python train.py --d_model=256 --positions="rope" --rope_fraction=0.25 --attn_scale=0.0884 --tie_embeddings=false --parallel_block=true --weight_decay=0.017 --schedule="wsd" --decay_shape="sqrt" --batch_tokens=131072 --train_tokens=643600000
MLP neurons of a small language model. Each row is named by its layer, matrix (up: input weights) and neuron, and shows model dimensions 32-127. Each number is 128 + 32 x the weight over its row's rms, rounded and kept within 0 to 255.
After each neuron's rows, "fires after" lists the tokens most often just before its 100 highest values on Wikipedia text that the model never trained on.

L3.up976 [114 107  74 181 109 125 110 142 139 111  79 104 135 112  92 132 139 111 118 133 136  70 123  77 101 117  87 100 139 180 198 169  92  86 128 121  97 119 143 147 122 136 219 108 153 132 160 158  92 130 197 129 148  72 112 140 167 180 156 163 200 162  73 115 155 113 117 169 132 140 147 138 103 131  96 103 164 154  94 115 115 115  99 114 143 162 130 143 113  68  99  84 146  69 113 139]
fires after: " the", " ", "==", " in", " early"

L3.up105 [ 77 128 140 134 110 193 109 120 128  94 121 181 105 149 102 155 163 153  86 135 133  91  76 105 130 119 107  87 141 161 120  52 124 178 102 147 185 201 111 164  99 158 142  63  63 114 121 139 109 173 107 109 180 113 177 109 114 137 101 131 105  47 163 139 154 138 170 125 129 155 151 130 113  98 144 182  96 124  61 145 130 143 101 147 121 139 101 133 158 135 149 211 120 119 136 163]
fires after: ",", " a", " in", " to", "In", "J"

L3.up1008 [154 161 146 184 154 173 114 147  84 119  73 169 129  69  42 129 162  55 158 127 153 153 156 131 131 118  82 177 172 131  86 110 147 123 143 127 116 141 161 145 152 134 123 158 172 154 128  94 152 129 140 133  88 102 148 108 171 129 177 106 118 174 130 152 107 136  51 117 176 118 120 146 118 103 123 134 145 137 125 144 135 134  79 114 131 140 115 169 165  93 119 120 190 158 132 111]
fires after: "19", "20", " the", " a", ".S"

L3.up606 [117  81 113 156  63 153 120 131 106  97  81  94 112 126 101 132  87 104 130 197 176 161  80 114 164 152 111 146 199 124  50 146 193 164 127  82 120 163 123 154  78  69 164  97 116 190 151 160 124 120 127 111 147 110 109 138  95 129 146  89 132 160 149 101 118 144 143 103  96 141 119 109 135 125 140 139  89 114 153 149 178 192 136  89 174  90  94 171  72 145 108 165 124  70 133 109]
fires after: "20", "19", "18", " median"

L3.up2 [126  97 162 116 146 101 122 142  50 137 147 114 103 164 111  66 116 119 181 136 141  91 153 153  95 139 113 117 118 145 118 119 134 129 117 111  94 146 196 134 154 117 129 133 141 168 157 118 108  87 179 129 119 130  93 163 135 103  91 115  88 122 139  97  97  98 127 184 113 138  88 142 186 112 154  78 161 104 107 162 144  95 130  79 106 102 112 141 119 110 140 126 140 187  63  44]
fires after: " |", "|", " a", " is"

L3.up609 [164 126 162 155 147 164 134 156 102 134 146 141 119 162  92 132  99 158 178 138 127 170 119 124  44 162 101 167 122 166 111 106 153 137 150 145 105 129  83 167 178  41 139 132 131 150 106 138 119 154 128 203 170 102 136 126  89 132 109 108 146 121 171 156 149 141 154  71 118 127 132 177 124 105 194 140  75 129  84 130 139 133 196 146  83 160 150  96 179 197 145 161  88  75 128 135]
fires after: ".\n\n", ",", "."

L3.up38 [140  82 186 135  84 119 121 148 134 117  89 150 129 163  96 118  79 109 138 124 163  84  91  94 136 144 112 117 133 100 117 118 195  99 103  99 121  74 118 164 131 115 172 156 129 132 146 146 106 153 103 107 123 141 156 151 155 150  79 151 171 168  53  91 127 115  62 113  95  79  89  91 119 113 145 144  88  77 136 118 139 101  71 107 126  37 115 159 121 146 123 121 127 110 133  80]
fires after: " the", " The", " a", "The"

L3.up209 [121 116 147 138  98 120 129 154 146 104 110 132 182 103 106 134 172 147 134 173 174 131 192 164 180 160 167  94 140  97 123 135  52 134  93 163 150  78 111 115 113 160 137 106 155 151 126 154 116 204 149  95 115 158  99 131 141 172 153 149  97 136 117 129 145 132 134 174 121 127 115 164  80 182 137 136 132  63  83 129  73 124 119  83 154 107 142 120 158 104 189 150 117 183 112 118]
fires after: " the", " The", "-", "ial", " median"

L3.up772 [100 126 118 109 142 179 130 186 142 131  92 140 172 110  72 125 146 131 120 119 116 104 176 101 156 171  96 152 176 187 150 118 105 188 142 132 137 189 156 122 111 121 166 207 128 100 124 119  94 120 106 141 157 116 165 149  77 138  97 132 101 196 117 139 156 155 108 117 131 134 103  67 173 172  88 128 129 141  86 131 121 158  67 151 102 159 145 172 138 114 110 156 174  76 102 132]
fires after: "19", "20", "–"

L3.up653 [156 156 175  94 120 135 143 145  91 151 119 113  59 120 170 158 113 105 166 145 140 136 149 131  70 131 102 116  95 149 148 113  71 117 123 184 136 163 119  76  91  73 155 132 159 148 145  86 107 139 135 104 100  48 159 172 120  99  98 121 116 132 153 115 119 100 177 117 157  85  97 157 100 100 187 116  96 116 125  91  94 142 112 138 102 119 120  77  94  59 176 180 174  72 133 117]
fires after: " February", " March", "In", " July", " In", ","

L3.up848 [107  84 103 168 131 117  86 129 180 132 115 215 150 186 119 176 104 141 125 119 151 127 119 166 109 101 167 107  97 121 135 107  83  91 152 148 159  76 105 158 143 132 135 140 182 163 185 141 113 119 156  61 146  84 139  91 216  86 119 151  90 103  98 121 150 113 117 141 101 133 146  89  98 139 153 138 130 130 113 117 137  92  89  81 172  84 161 159  85 112 171 159 111 181 155 123]
fires after: " ", " the"

L3.up984 [122 141 120 105 131 150 116 106 116  69 164 119 123 132  93 178 120 100 116 158 141 141 142 142  93 125 106 138 152 155  73  88 168 112 145 187 108 110 181 197 155 131 171 189 126 102 120 118 171 117 159 198 131  73 151 114 179 162 137  82 181 105  79 182 152 127  81 147 144 165  74 158  99 159 104 104 160 143 100 142 136 118  91 162 130  92 137 198 154 112 134 149 174  77 130 132]
fires after: " the", "20", "19", " The", " median", "The"

L3.up322 [185 123 119 130 135  68 128  58  61  76 106 131 107 140  81  95  92 112 115 136 153 122 117 123 155 142 124  62 163 153 117 166 168 129 139 185 144 132 125  99  96 166 173 167 148 118 171 101 153 113 149 113 115 108  86 142 173 119 164 144 173 134 105 162 143 114  82 119 120 135 177 163  94  46 132 122 140 171 106  71 135 110 125 122  62 117 154 107 127  63 107 150 172  99 134 118]
fires after: " the", " a", " early", " The", " his"

L3.up781 [153 170 131 170 147 162 144 124 117 137 142 130 161 177  99 139 124 108 150 194 166  96 101 156 189 113 131 139 126  87  77 111 140 157  86 171 144 163 153 119 129 124 163 117 150 120 106 175 155 101 145  99 106  82 147 117 145  61 166 140 154  84  96 167 144 110 102 123 167 134 159 117 123 129 119  80 141 138  94 143 139 106 105 144  86  96  88 135 141 109  64 132 152 139 135 136]
fires after: " the", "20", "19", " The"

L3.up1010 [140  86  90 158 131 106 157 134 110  72  69  83 123 153 137 142 118 147 158 108 111  97 109 110 192 218 108 181 122 113 105 156 126  93 112 145 138 126 148 127 132  57 176  64 138 237 183 114  92 122 132  91 227 114 148 136 111 156 147 151 137 110 156 157 109 120 117 167 147 159 152 132 130 141 144 128 157 163 150 116 106 140 110 125 145 159 101 110 100  79 102 127 106  81 167 100]
fires after: " ", " in", "In", "10", " In", "°"

L3.up214 [119 182 132 115 180 177 137 184 127 119 139 107 174 149 168 181 137 156 109 185  90  72 112 134 138 152 174 132 138 114 100 146 103 148 149 111 118 112 120 116 148 101  95 100 123 110 106 210 158  98 184 147 192 160 127 174 102 101 138  93 195 110 145 103 131 116 126 127 175  74 221 136 176 141 132 176  58 138 121 184 106 149 134  92 128 153 118 132  79 132  90 179 180  91 134 120]
fires after: ".", " was", " ", " were"

L3.up973 [134 157  93 128  44 143 169 133 141 117 109 100 135 145 147 152 194 157  75 161 147 143 125 140 129  86 126 138 152 149  89 168  87 141 134 150 173 107 125 125  88  84 106  80 146 143 168 142 123 147  83  75 162  77 155 167 180 119 158 158 138 180 100 147  88 154  92  77 122 107 125 156 100  83 122 131 142 186 117 146  95 112  79 136  49 160 128 124 144 151 189 124 154  68 108  96]
fires after: " the", "20", " The", " early", "19"

L3.up566 [175 139 122 143 149 127 126 139 124  73 125 106 107 107 110  77 111 128 138 129 173 137 166 154 175 135 120 170 121 179  55 157 147 104 159 154 130 129 158  77 178 154 167 168 117 123 137 186 113 117 147 140 112 139 132 144 111  54 190 190 146 176 181 187 139 166 113 155  91 115 142 147 166  45 106 124 127 156  88 102 172 123  95  40 113 147 147 114 108  94 107 153 115 107 159  93]
fires after: " the", " its", " an", " a", " The"

L3.up333 [144  91  96 163 125 169 142  76  72 114  98 137  94 186 126 149  61  98 171 110 151  67 145 144 131 116  77 112 197  91 183 142  82  84 101 141 180 159 113  94 141 192 177 164 188  84 160 120  78 127 191 121 133 107 137 140 130 108 182  92 158 132 141 170 138 159  73 127 136 124 114 164 113 164 122  92 140 142 141 156 107  62 118  62 131 148 156 170 117 114  79 143 203 123 169 158]
fires after: " the", "|", "-", " ", " median", "'s"

L3.up790 [103 100 153 102 105 156 139 177 114 195 100 173 102 168  93  88 126 127 136 105  99 116 126 186 106 132 151 101 156 161 103 156 127 203 130  94 148 173  81 119  91 101 130 155 124 137  86 121 135  96 136 147 197 110 149  70  78 106 144 168  52 135 124 108 137 131 102 139 155 111 123 154 133 134 161 110 111 116 132 221 135 134 100 152  83 164 192  98 127 105 122 128 133  69 112  85]
fires after: "20", "19", "–"

L3.up411 [102 125  92  91 165 153 137 144 153 125 131 127 160 136 163 183 117 166  87 140 117 136 159 110 125 133  64 150 102 137 156  94 108  77 131 128  88 148 171 171 135  94 138 165 168 121 107 116 154 150  94 184 165 155 160 145 139  50 108  94 107 177 143  80 168 161 118 134 183 146 165 143 140 137 165 169  90  97 173 199 162 183 177 121 100  65 111 138 140 129 137  83  89 122 147 117]
fires after: ".", ",", " "

L3.up682 [123 137 124 113 122  74 127 108 187 132 114 107 105 105 112 118  52 123 119  72  93 112  82 132 104 148  94 127 119 138  87 147 142 203 118 126  87 184 134 127 150  70 132 104 128 101 154  84 114 149 141 140 136 136 125 139  28 119 140 107 170 158 160 103  74 121 127  50 138  89  87 139 126  67 112  95  50 193 159 124 161 131  54 163 123  97  95 194 116 174 113 107 148  39  83 142]
fires after: "20", "19", " in", " of", "18"

L3.up540 [114 110 164 133 136 152 154 177 147 135 150 148 111 194  86 142  83 125 140 182  75 170 121 124  98 146 127 117 121 147 132 114 189 100 108 102 112  57 125 140  99 112 135 130 115  99 192 124 127  94 114 109 158 113 136 137  91 106 123  97 153  95 125 121 148 136 139 122 127  98  70 150 134  88 159 154 109 115 104 168 109 106 106 110 209 119 144  98 115 139 144 133  97 142 148 148]
fires after: ".", "==", ".\n\n", "ition", ":\n\n", "===\n"

L3.up102 [108 115 142  67 160 178 113  89  96  86 137 113 153 177 120 154 147  71 126 145 194 135 172 109 127 159 112 117 122 113  89 137 110 124  84 166  77 117 144 108 165 157 177 157 136  93 110 162 126 162  79 165  98 149 112 125 133 122 149  90  85 142  71 156 128 168 158  92 126  69  93 132 116 111 148 123 156 137 143 140 142  74 170 132 139 117 153 190 141 117  96 164 134 102 144 112]
fires after: " the", " The", "The", ","

L3.up811 [146  60 140 158 111 117 177 120 143 129 103 152 139  84 151  71 143 112 146 174 181 157 160 156 116  77 106 118 177 130 141 119  89 104 107 118 123 163 158 136 114 167 145 174 170 157 131 150 169 141 119  91  80  76 138 106 210 150 149  82 145 174 159 144 130 152 151 207 101 130 137 107  59 140  78  96 158  54 149  85 125 166 129 121 160 107 140 112 136 123  94 127 143  75 160 142]
fires after: "19", "20", " the", ".S", " The", " National"

L3.up944 [146  86 113 162 105 128 146 169 109  69  91 122 159 130  97 148 144 113  91 164 124  81 136 106 153 136 140  62 140 173  61 176 142 204 116 122 150 112 158 108 120 101 133 180 124 109 112 165 123 138  59  96 131 151  98 145 167 127 120 115 164 142 140 161 137 127 105 121 141 120 140 151 108 146 130 120 218 132 118 131 142 154 101 100  83 132 125 178 169 100 104 152 171 132 139 171]
fires after: "20", "19"

L3.up451 [103 136 176 156 100 126 122 168 157 181 185 149 157 144 160 112 102 129 112 133 160 146  79 107 153  99 107 117 117 129 135  56 109  79  72 134 137 173 203 163  70  32 126  81 100 166 139 114 141 168 108 148 159 124 123 161 104 146  71 156 134 120 200 114 107  93 132 101 147 126  90 111 132 120 109 147  98 182 143 140 149 168 186 126 126 126  98 153 123 101 162 143 152 115 155 163]
fires after: " ", " In", "In", " Mc"

L3.up738 [115 105 167 148  89 133 139 166  53 116 112 116 145 156 121 118 105  68  84 139 168 167 125 112 172 149 177 178 158 125 132 135 124 151  83  97 191 131 158 165 128 148 147 165 124 103  93  87 107 111 158 104 105  81 145 154 189 106 159 154 113 156 105 201 118  96 153 132 141 163 132 147  99 174 123  81 119  80 146 114 134 126 140  95  96 112 119 164 134 144 101 166 165 129 109 105]
fires after: "19", " the", "20", " The", " was"